MLP neurons of a small language model. Each row is named by its layer, matrix (gate and up: input weights) and neuron, and shows model dimensions 0-95. Each number is 128 + 24 x the weight over its row's rms, rounded and kept within 0 to 255. Numbers have three digits each. A neuron's up and down rows have the sign that makes its largest values positive.
A block is one neuron, or neurons of one layer that tend to fire together. After each block is what it responds to, as a language model described it from the Wikipedia text at the highest values.

L12.gate94:149113136113127144134108141114107077128134149135155100126119154060186118125111121149143183080127139165109115104127135135092148129094160099098111108136169112132138141127167152130167104122130117109092100143118102098118138118116155090146113131105105109114112188110123149147060095104141144130
L12.up94:106163115154137050131118176116114136149129109158152141137120135113137101107164135144097094128114150130122082132114143095102124132137176126115107119143115105087151124109151109136163132134139127189119131100122147136156120139156073087166148123098145117150159105134120122145149113146130170120
L12.gate199:107099153095129118159140123101104086180197083149132137098130118130127131118143113130165111133105182080110105128107123126139141108146129127147108170094127138079134109144085136104158111057147121127128132139145142134108114127106097136142132135154172091109110143116144168105143167114121099129
L12.up199:090139063173130114126125113126119226141082138100143163121094154122146123145102121143125155128132126089113127095136153108080104097096103145111141125129116108173089127125173123108141124138091174142150144131118119102114119099119124101137117134130120136103166098140113122147155104149148145099
L12.gate379:103101108116149139117164094101084115145127138114093146120149158133106132110149140114105131127124139139122130151118130156126126120155146107150106141143111143124116126122142107158123158148077096136124112149119110106134162131184129121161125128149144150106164124102156115129157127096153110165
L12.up379:118112151088188131125158109149184131169163158169158108137066111128162129135123152127097162122128139146152112119125120111129120142110101127136111182104129106107104129128122115102123116096087116119152147138146147147173096121103125103142112146110128165123124111153123099125120110119135125123
L12.gate391:158106149145134135151168128138121136144138132111117111157133165125140093156103120120107104195171123144144114171163104076126155103122135152133094124140142145131128112127146131107180123139114128151118105208181147140143090098153114142163112129134113146120149146124144143116116117123136139119
L12.up391:159163170178121187084158139093090096103153114099085147143140128135147090110165144130100139156137163120139137113119144133136136125132127149120112122139162128153117126142122144139143149111048131104167121170175164136145166105135138120143124134118142122121092127120122113129136102110142108126
L12.gate480:102113150156120118078121129099121128162088155146093139119129110115160105131152129131095111134157143122138088157136168101179088140116106124160127170115124129121082103158176140193122075160135120160159146090135085149083102170106141097152109160144115118060138121180142109168122117113145112140
L12.up480:167134095161170168143124115107140120150119101127133122107102146168130134107142123089148140123148110156132120135121086107112139095126111095152114109119128111093197116104093112113138147099145119148146122141153121115104107130145071089119119147115154168140121117190107113101164160140110162079
L12.gate585:120119117149165115160172138172135163138147110137169153160173143107132159122080111128112111133113159113109082166108148102153155103124127116139102102121121108127147109098103135102172168200206115094121135145184139106128142138106132107180137144118140123155132138113124097138157106134132139142
L12.up585:121127121137108126137100096157132167152123117114147131124192121162102121131146146205132174122144102087118103151150119127125145099097107154141135139100127095111104089132140140111150160086132154156158110127138141095114112171128105113134125141145115147118129158151137082153105113112155166112
L12.gate645:167151158135096144101135176089155147144146133136147161129123101151153124144116082130098098163155151178123126144157119086131127082147137122115093091097145132127126096166141120126148157134136138118144152108117144140081120137169112148141099136157092106126112113111107106094182108161167141125
L12.up645:137130111183100138104108171142139152101111125126114122096131153177146112107145174128109127114152107128130129128133153136147158134119104200138130133155149095162168123108086134169140146113126140138123191133148124117206149076132114124058118115150144105081126163129137152111149141147098135085
L12.gate686:112137131111167159079147158106102125155130171131160079117097112109143143161160149121131114139136128136109148137126131087168124133147153134108145093104167144103153081125124140097129140134121111175168139153143169122151084118113130154158147092161115139134139108117137114158173102117099137133
L12.up686:102162110114144125084152179097133142143109120154170161126159121110136107096125101160076095116162112144123100157105120038200090107161129152122094122157117125122134113114155106116131126095162100160126151156124134100084102108129099107140162092151105150141107125122115141114135161094152124078
Mid-number tokens

L4.gate219:099152166137161093100157160164111113149149165130133086140132110073136133060173176141154153114126139146102136125138124101097147141095113122141114116139118105151157137129172098149147181130142101153113103113138084117075136141152130098113132105129117133131137143166128123110141127149141126139
L4.up219:145154141138151092122144120135136131153093118132108100110124126084116166126133108137139106155099155132126133117098147086105122106109142114116156086172125127142133099136167138194155136139174115159092127096140104111063129114122132127173126128124180110138150121146164132076089107123126141183
Relational "of" after nouns

L8.gate69:115154150128122083119151129112106147106149074136106153119095103125150181098120111067141120193130077142166147147156165124118134137139132145092087122112153180130153112127117140129139136149130158138170147136132158142115119125151126114141133174118120127144143135145107155135164140067112146059
L8.up69:121170113138096114108107099089127080116109160187153133121060165120060114121082132129127120159111132123139145150132141119104139096116128102158080118130136140103137124171119140119125098159090171127151105094139118102154115123060121155102130166106123097139116157138112122103173120141142125100
L8.gate77:159143144142123097140088108105114152125116126117098109149123141154117133145101134100160116091149129127188109123112129123193086109152181136130106131117134124144098164117135130143156155165152143113092114171139131130142156154140146119154118101110178095122147115109151137130142116136137132080
L8.up77:162150118091128121125066152118141133114137165129083129112120101155080147111143094156130112100145153150128137104139177139190141135137137111086124127095130124139113154105121142145173105134184093139140122140099101129140124118143143173119115116184141127099126113148125069130126131104161108091
L8.gate261:095152168138074114106134149184145111122086152102105138095149140145084129110142143136161131138117112142108155155086117117149116121142118109124150149156075140146166150127097119121142138148126108142153145123116152125152142139100094138156100148163122113133123132132133106113161083092135144086
L8.up261:111096154122188152133095105142069117131106122155151139173187141125123147120096138141139134129171155153130154156139130125189112134139094115110078144117158103107147113100145111141116116113170146091113132128140159123149127164093100131116114109092108129111155123171108110123132157147143110129
L8.gate298:148114137102121137114156092147141100135125077164175099132104121125120133121162109152132143137107107127107139153092152146116095149149160143111191098117121120099135145113141145160145135149163125121136161122082163161151139136109140116130162097129137149136074152118103111125108106116161145110
L8.up298:125106135134088136111078166101123089136124117104136114159104125098119105092117115116096096105109099107105148130114122115146146095102144110155151161132126102105161141101147130135167101112137084097123174113147097137103116145102160073135106147120109147163128131158086137175096134098114175121
L8.gate477:149155165131176079125118101100117108123116171198136143117121145123129116125139118105146136128117125106149124125107139147165120103119124176123158137165162134169144130147171117140132118141130122073110104108154115093115121097095166071085122088126186151095141098131174084100129126148130112063
L8.up477:115128146101112105128123112150151152132123156102107152164082121149139150129108149132115102109150120119154120168106159113129152090127136105091109104124160114097164144147108156108120161093122137160164107118146117157093132166126159146134139146145111128110175140136093098122159121127163119090
L8.gate494:146168091176107098126112125093138151142121154134120146129111171096093108103125142142103107101148058192150121131122119172097169135106134154117101126131124137124164146122100159155140165141089127129171139117171157108155124147121129095131118128197115158124126106117116130141144129108126101146
L8.up494:128110102127115132124047100143148117104096134135119129158101134135090135099149147150132112134122120124104168148128108172115152155139130102122097125174139152112127168190134108060135108145085149139142140138135144132179135143173131148096161134127141146142108150141132159124109129146142131130
L8.gate526:114108136158116124108088095096122164129115104120125128111148157116126110146134153155146116144120104145127127148157151146122107139138101134148122105149102135095187148135128131142131122156114201107107113176181142121144118151201127136128092101141134139119158112099082157146098121111134110098
L8.up526:113139147164131120129097124095155144101126137116132152123104162077130152140155089117143119166147124139162109139141123134114099113133121127115116153101112107116160118128160115116134137104100128131113108151147121162126151142143089146112143144141131145145079099104152153184131159130119144094
L8.gate653:116116142165137098173087142104111146125162135166173145138117137137129115114124089100125111103088164133101170105106119101189130106133108161120150125109138100117133101148097180132178094170126074109103143149125127129130101119107183120132127106159167101110143117145165173143151129169142112117
L8.up653:157137139079192165136131108088128112129120128096094133189121141100145130108133153180156131169105135136148128100098154141119118083113127152125090158164144157131112142148154119052172172116122090120124136086140120150141135149147125101140151120126167112101140105111115119118099129170096188113
Predictable word completions

L8.gate219:107163154111106123119137143114103094155122129148122113113112148131112152144149122094134156122119117100093160117094124113098145153081124117122124129105088115161107146113117145133142167118155113118160126087163114065133121165149109074171118097117174132118142116151097121083150134152102120147
L8.up219:076146137068099116127131099107106176106125132108142118124151119091124127159137117117127176134145152073135117118095129148117124116166113129135136104123159107128119158123123119112149047142117098175086154135110115163171132092072137105180109114109095115105165117068136157116139136148135100151
L8.gate280:159127080112160127144157059128109089134137113112131134124088152140154100112121110146163170175124108119097125103118111151161167119145105106136113126088127138160092112152114098121115087101088084165161155128131170108139131122138111125132133119102115167089133127109136165109105142090144115073
L8.up280:123165144126172077116119132104125084083110095166101137123064132126144130118119142140125171104135110132110157116159133128102154138104169096127118137090135126092144152080139100122111148118141098144156099167153138145100136088122119136078084099107113184131115100121158139133086096096140132084
L8.gate284:062128131144140114099161126126159123129119113129110122125110118112130149092135132124140145135147128118139186155116141146113084135117148124121170115137163167154164137120126148127163110138135119125137140150119147172108168124120114126134107137161127126093181121163156125110127142097121132154
L8.up284:118136148144094119092153104145131127116091148132104174118160073099162131116129129091072140141157135104127152129149148162131095140139177149097115136172152140122139083108086166140084175116195146129145144121130159139146092140100157153110143144167149117147163148126121159130130156106067136156
L8.gate386:135093122124100129129173147108122111141115111098114143094159129144093157138130136088176133158153093100158091161138106105110160138105122112138138117142105160131118140115116100161143123105181151103134111194116158090135130087112139145108117192149141128103130157139148132093136145116130138139
L8.up386:133128139105152128131148132168127108139099115111111148119101121157098167117160146093147127134126134087140131179131134122139167101145129145130146111119150117177124136133054143081165105133127124129134129112165069124131139134090139131136185117131090083110121138124099109164134097154101136157
L8.gate387:133107172077101148103156133157151140147177100087098132079153112120113177167123117110103149171148133125145155122140124128134155116143112185133167135136143116115156090151094162126139179116127163174129110132162150143120165154174137122141147107157112095160184095118126157111145135113095119139
L8.up387:143160130115136128119166102136136123125113135147144133125116149111130111111106169119127125135124148161172155117156155136102164157151115135137149083164098158108116137181108100104130124145126137134126165090164081132127107118116101118111159110116116123072154125139060130161120120113136152168
L8.gate428:117118169126138189159116131146194113121103096108143115095132132104076110143122130134113137177101147128138122124141112166117136112114136113102125204124121108162165085149109153126119120081108167090117133099134108128116105131132132134134106119142109146134117174170125149128116145136136120125
L8.up428:142126166149134117098116145135119113121164121097133117145131103105150118096136143118144113112149098112160090113104128160135113169122122167087144154162126149111143097102111133164110129110107093116163176110120126102138108159102147158137098149145167117091130151166139095162131111135153124140
L8.gate540:094114152149138143160143161126088107111160116150177147119151088135134149141143152153150168140127129191130101174125127098161134114129155152108109171168130120136138132089132160157115114134090145109102115106123148150137165158138107130104130145141130060148097109114131108097085119125144123114
L8.up540:138138166142135156116141127134190105108097153067107147108085117097120154138140138129139158177136143103122175145154160140149098115134156155135125146160160140152121136169113107074127091111123155123138140131130101150086170130136134123131153111146130124124152161104140142057147117148106126104
L8.gate696:179158154106125098178134113108146132134092149139149148105109124144148133112110137135176105097145131191165111131119129125149154103158157141132141133130113152127134119113093133122104114147129169102111153161140126137116096107132113132116145105107153140127173132150111126053157090143177148147
L8.up696:126107146123150132129128138096140179114131146167117160138110130112102085060120151115114123173096124109161144122144094139166176103144120073128168097128134159161165155164115102093137175137152135110101110177140109125124128121154113131134114160196136114137112104121096195166109111129116115151
Articles and word-final fragments

L8.gate57:140151156130162046150113120110110093097122096120103107136125131117145109161124130132127162135141138148107165143143102082127108140095136121161144089150082139114110077096151156143121110090111105151162133152181146118152129125124137150085115083158189139148131128166151121147145124148151121156
L8.up57:128142134155163150134095158100112121129110113144084140149083146105102075113142122116151161117115087132120134109141127171138147133118127163113154152120179093139143138115101120155142082117088126138119125125158136130107140097164174143085113124121139157118132155144167139134126096163129125113
L8.gate118:128160154154151122120131179163121116161068119136133118113111100147151162116115108163100160104146117133125136138139142086150102128113051106086118149162134130147183140097125117129151109151141074153126152123114133114133140137099086103146123077153135123136190100123118123176123142121080119111
L8.up118:074076111153125152077115117159108115141076091129162103063132123142145079138134101126162120155102140104108124179142137133160084131105136136123089152121151122114128125144162121118135144115140102162145201122121105105082104138155136110145114110113168101166095085135123112101111121141154140130
L8.gate179:129131143136120106140145171122128096141116156132140140115110152108166130090167103132151116136124123122090097140120127093139117163104158107136118153103106146125154111147176173145125190113153114115117130119134133108131144111166169161158133092112164151135157130129175112163128167134115076103
L8.up179:151134192169152130140157151162137155085143117126133138149096116132150109115142137158171133167101155136117127115187136082172132101151098122095149107129155155159106128113105139139104145132119105133153115120103122136131139068128144113121141105078147125119174127144169111107169125167146154140
L8.gate271:150156101145165109110152116112096166155112139171125125111132106142144140155100107142140143161132110135141128152170106130143114142104128157130137113096130142110117141156133114153121107135156100099098111177128115168123145098159125156144116131111147145118168124086169158109135160142094107150
L8.up271:105117172136085175110119161121141136162160135142112158136135143171135171104124143151125162166142097126098103152172129113098157165117145138168127154126108139136112124116157131158154115139182137109120179129136109094160135104155168135149137117108133165121118147118108138157124171127136113141
L8.gate397:136146115148123119115124137140127121175095085150144096095127126120149158118136148114159086151156121096099099159154095156118126162147157102094080112160108119138158130088110163143150132123144078101129142108158144120155165135134125128105146139102167088067114134156107139095122116129119136140
L8.up397:128105143113102115154112122114146169160079174103095136127154091151161159145154157096134093132147157124075124141148090143137123127135122130129121111121127138056113144097132165115131155137160137146151128106137103122121162145137139105121077106127178123146142134154142118135155137109137128166
L8.gate538:077147147177118118131129193094152157098106132124112089129111143095169137107120130139144097162136095163105121152159125109124120136139098129112104113113140101153147139134139154094135128116104116194118111189138131182099112099152135106130118108106170108115115117123150109163146083128147178132
L8.up538:123135136105131108135096136114131124110095130137150154143142144140095146149133150130134132133115105119059118120150130112133129126118149104104127152073173142125115127148123104150109165075127126101107154097127134128119141149138122132133110096159125127126095106145111131137170087126158135131
L8.gate596:128129160101142116155109160092118143112069120140141173115172114119120086136164118159173121134147109129158148168122083145104110128134137108126141076151140121116116113134146121168132111116082110082144115152110151162127070110152183157132107084133127154143144141104171123137127099138168113097
L8.up596:137101127117127139129116134114103116162127110129164140176135138109183141167122132110116076142141186108124117125126184093161160114157131123151125154120148178109131174138109086105121149123181125116104134134139118097107185105111141129170138078093085166099097121108129165168089149129106135166
L8.gate677:079106136169155168112124157119116152140171145147075123157118129099077143137103092117127145094147126147159152199098149085165156103095127144128130146147091077173168112157141134114136154174100104177173119140147118152158161144128172100172173134139143121078111138101135094131115119148102113130
L8.up677:147078126152174122100115131121132141129102171119105150093134136145122102183118134123131116164083119122133135107111131147119114118134063086136130131152114201102048132156154091147144102132123143112077120082128118161119106109141145118111172107119124157090174115136101120080164126149101094189
Word-piece "ear" in near

L4.gate2:106136117107121131136106111120100111140143074094155116176116112162090160142127158068140143085140139157138120178096105138156127130130133166134146139128121124125110104116098060128168144137109111121073088120113132165124152141141118087133101138124147111149153100113071137109144109127132098081
L4.up2:110167154088117125120133129134124113121136092137138127180121100183129129090159115120150088133085153148139120171107119148120115130131130128150128142077188156118136133141120092081154151147147138111134089140126098118094095091124097122136150130102158093158115129146117120138100126147087145101
Indefinite article "a/an"

L12.gate15:111120141110124174100127132174082136074096141108128099119167158119101112146153170098119135136155121129165129127132135109082187136146131158114087148129124118172073140125103135126166077149139131108063138119147132158144149143122129069103155127144149130108159135112120109106116120173094103111
L12.up15:138119155121161165163153116144163132124155167107110122152128113136130179142098164114155151167100105133150138106101119153172113102139128182143144109117097123156143156111117102123119105138150115136190121080099177139126134103109156130144140121145148141153137128144103107156102099162147126109
L12.gate25:114122166119131167135135104136091116128116132144144146077116144139118111082130106091112136127143092134144127168114153143131180124127174078097108144120146145143124094153197131121097138125101091118118120089151083145179137135174109124126118138104095116124120133134147103166134119149119138124
L12.up25:121106149103149142124164131148087122106156154081118112126177155091116103127133179100141139139132100128136147118150153123128121142164133089177146127130117094159090127118117081142172121148203117111115128180125150139147125148143123136123109135147120132136175135141115180117101129164106151137
L12.gate102:101154172116096133159143146131190131142086162127110131111114101110143144125117137157162146142169110102126152106119143116083171184147131117092134154123117160111073104147132125116156143131115111087152182181128119156114127118140131132158084153115120081123141106085107133171119152129123158129
L12.up102:118164119116143180173117111108140142115123152119138129115135092059160121092137119117130156152148124160091171121165124105118154120092137168097143126102115133131123162158117086150115089160144107105134134124110129127124116148103147124143123118148111105133141104134112109128149111140154152110
L12.gate418:149149115126083120163156127116117122132146144126121127121122105095124151116159168116109126092158152108121148141074106116087158125152146139123132173121115158144093165143129158109098146122176124118104138131164124155177133171093136165129169114143140137129159128101142147138171063172162112113
L12.up418:115116156123112146165132106111084136146109143134114100098118147070127154136117141143100168079090151108156143141126148148140114148138102108076131100124111128091107127105110135141121091103171128079098149114106169155108122085100097130111137163130131082119106122097108147111134134139120111118
L12.gate419:088126132118172161129166144127071111103113147102169109115166146104119112128072152111148154132154137137088115163148122155182134140172145112135123176070120081161091150118128134120142111143069105136145163139129179127134144106147174132127119119145119120163121086110132141113147125130138157141
L12.up419:122133138156113148123179115132160121101164154136183154118140088103111114138085156138138083118144124108130109161167118121146124137137095110177134125119101117136145192123107134144092139146099141077114168144122133119120137141114155128147155133121120107165131111124114164169162124166083114113
L12.gate509:103137102101135134142143163141135143092147134123121132107128193143138145088171149092117125146112115159140100163111109105116103132110116124124161128069109158187128141134094127159103076141133146110111144142100141121128126117126115091151153149137122147115177114162079133154135123142152119095
L12.up509:118141116132101116123149076143132110138145121104161148134080147111123156106153137161135116117083149140098124105099124117103131165097144104107176105148111122109140130172126155134115174100165109074117145152140121133141136122128198132112159110144128132109143134106109116148138111144139122102
L12.gate621:128116116154133125168127104106159078113124105147119127123116132112109119122106134101158137157199125137142100177146128145134135124141152123053091107120160137171093150161138115105116108127124145105131118089107114108156162181070117139108109140133120112114176174175114090156118131119133133092
L12.up621:120130142118141089111155129144152117081109134149126131123147107123126137158127167107120122137147157137125103144120128151165117107149118125098128111107126132108137122140137122148126127175148073120113120150114116089072114161137134145101109096113091117161177133142151139165139128117135110074
L12.gate697:122155123136127127138111156104107085160109115145118158126091147115144125105112153069145104101142139139123136117113077145121136135148101128102120165110110107123116179130142101171121128138177161085090137150130121086106130117100166125129134131125130095118129156132163142165170148104140081140
L12.up697:090106110115131116151095175107130134171099148162144146125132114140132169172123133090158178161153140137126146159120162117159131139132113146129142134150153154128109135120121156091113167156146096160169167120121169141131138092124167159163128113144148120162094148140111128120157163146116111128
Article token "a"

L4.gate343:092112084106097138093140148105142084144116098146136132133126145119137115119143123156127140128182133104115133144115132132136117142153095114125127157102149104076119146148145112149128105163118105094107119108196122142132179091081087137131127108149134104202130107122156126123163175123161143139
L4.up343:119103127112108116093053134149116146128123106104128142139111151199130073117161091148116135123122091157167131144144107111148119115141120123092169129133129069095098152163128111156135160126122121146093136129183174133179130093091091127102131150111129106141075099131164109138152155136178106129
Completions of split words

L12.gate21:152162144128100106147115133163128148123129156156146151186134149159096138096124076180111139106080092130094116124135125085151123125171155109117136103166146116124123120140168148126104086138139148149113061116155110110109117108138117128118142151135150098117159151126163140103121146128134164142
L12.up21:128135118134126114126083125151113074124142139167128117117169143146095134142120108142064172147128159167122142122100099108111121129130152114163144126160133171131165128163129144125133137139107165120135121126077120128109128131125119150110087169114107123105134132105106124133095087107144135140
L12.gate68:099125152128102151109103135174102097143124113114116143124118103126132141098132089180120166134148130165114160116136141134155149136110155120121119140110141160119125129082132129120145137125134155111090147138110116129158067129124142116136116154108108089129104119146125170142141130182125154149
L12.up68:122086136132120121093156161154086081121099150142084134136143126120146158141111140137110126143125130109129109109159124182171128119080089107109133099157126135105145135131095119125103089130147138156138162109115108126117103147117084117154126112118102150094098063119125108133121144134154109092
L12.gate139:105126120168099136121116159166147121156163110109140135125167149078160114136127130156124129059136137131122091153135145146095099064122096147123105137141084115097132100122136153142146136119127113167147155159099091148072126104110142149100117162140119109140159117122118171156121132136133127118
L12.up139:067130090155111105154109133132165122147111120165111113126122116148129161115122100135165132099123163087097125146112136108140110123181083093165117155107127122122140164102095140159108120134118095145109122121167120144118125151205113121129129102150113124144145102110068129149143113172152128111
L12.gate508:067127139095112119142096132178143098136107130147145111123127128120132139127128087096130132192147107107108185177123140145142123120167116102139140133093081164096136145102134128100118146146155128124164130122096106131124127118134166130122161131117099107145142187127107183123127084114145140153
L12.up508:129098116117058146082102131176169133157144101130106161131136152127089145084143144148138143103158154119160132114120108127135127144139110137127076144149106141114162170120138148122120139119099099111088132136120154098084135121166100151108167141145128096139112113160158134131132153105146138137
L12.gate522:135143139132142112145128110146094159135112089125142127157133146159109152116148157123119120128108138192114108173113126119107103131133116123118142125154130140095113136082119103090180114135115100110135083145110135158072069158138161120097117104125141122144142124125132137118113093163154145086
L12.up522:142061089164120109096095101126113107085104113120105125115096091094105103135140131164127115131121109114123130154097113109161128128140108146161115146138176165152176143135109127128161125137122125110145145129096126146108137136087152081122110106140086105135161112148095136160133112140129095128
L12.gate575:114147095180107121164130158102081118158104112152135137129126137165121141119130121046130123154146113155113121146119113155111129107116149113101137096092125166149132135153117164148183103111155112139136134121148104114141148127108166140074152163156159116139142134134156099174133103093139144134
L12.up575:141088148110098150125157146116134130122122145127099125087093123118132156120124102129126149172111089091125166155111093110069107124148135125122116164117127109117101146101137117127136108116170129131150091104144103141142085111102146135119177109140120109118159118114125126121159128166101124089
L12.gate598:166099152126088117151149118155121132142135114155091184111095146175159145159121124165093131130080078069117149098132120091129105111156106146094130135130132145118157118173108088151131095112118133155160130111163112088108092156130106131159141097145118125123156082156131126150122055152160152144
L12.up598:137148112093099136079142168115180159100124159155114163155111161086135179111150149120144147115089085156135132156125118145118099110149100144146175119167140132155150107122137128123100154138215127124137143151137119158145083114159141139115172152158126108103116092148153115151094161113101127099
L12.gate644:106177160093148126114169170123079122115091113101111076143138153083133140105121140128111116151130147102100129115154091083137121128166128082191109126129122156131103157123118074114114098130110098118068101127169148136096161122121171095126155129176135091111168130121140104143111119175125109123
L12.up644:122143144107132156144123138131120111126125182108152115166151084108129156133153163126135182123133134130171164125136080108094142123122150113130162136111131148092149154099107137152142115122104110147136142178060152107119126150171145128146145142135101100075117107175130122140161118124138125148
Verb-start fragment after subject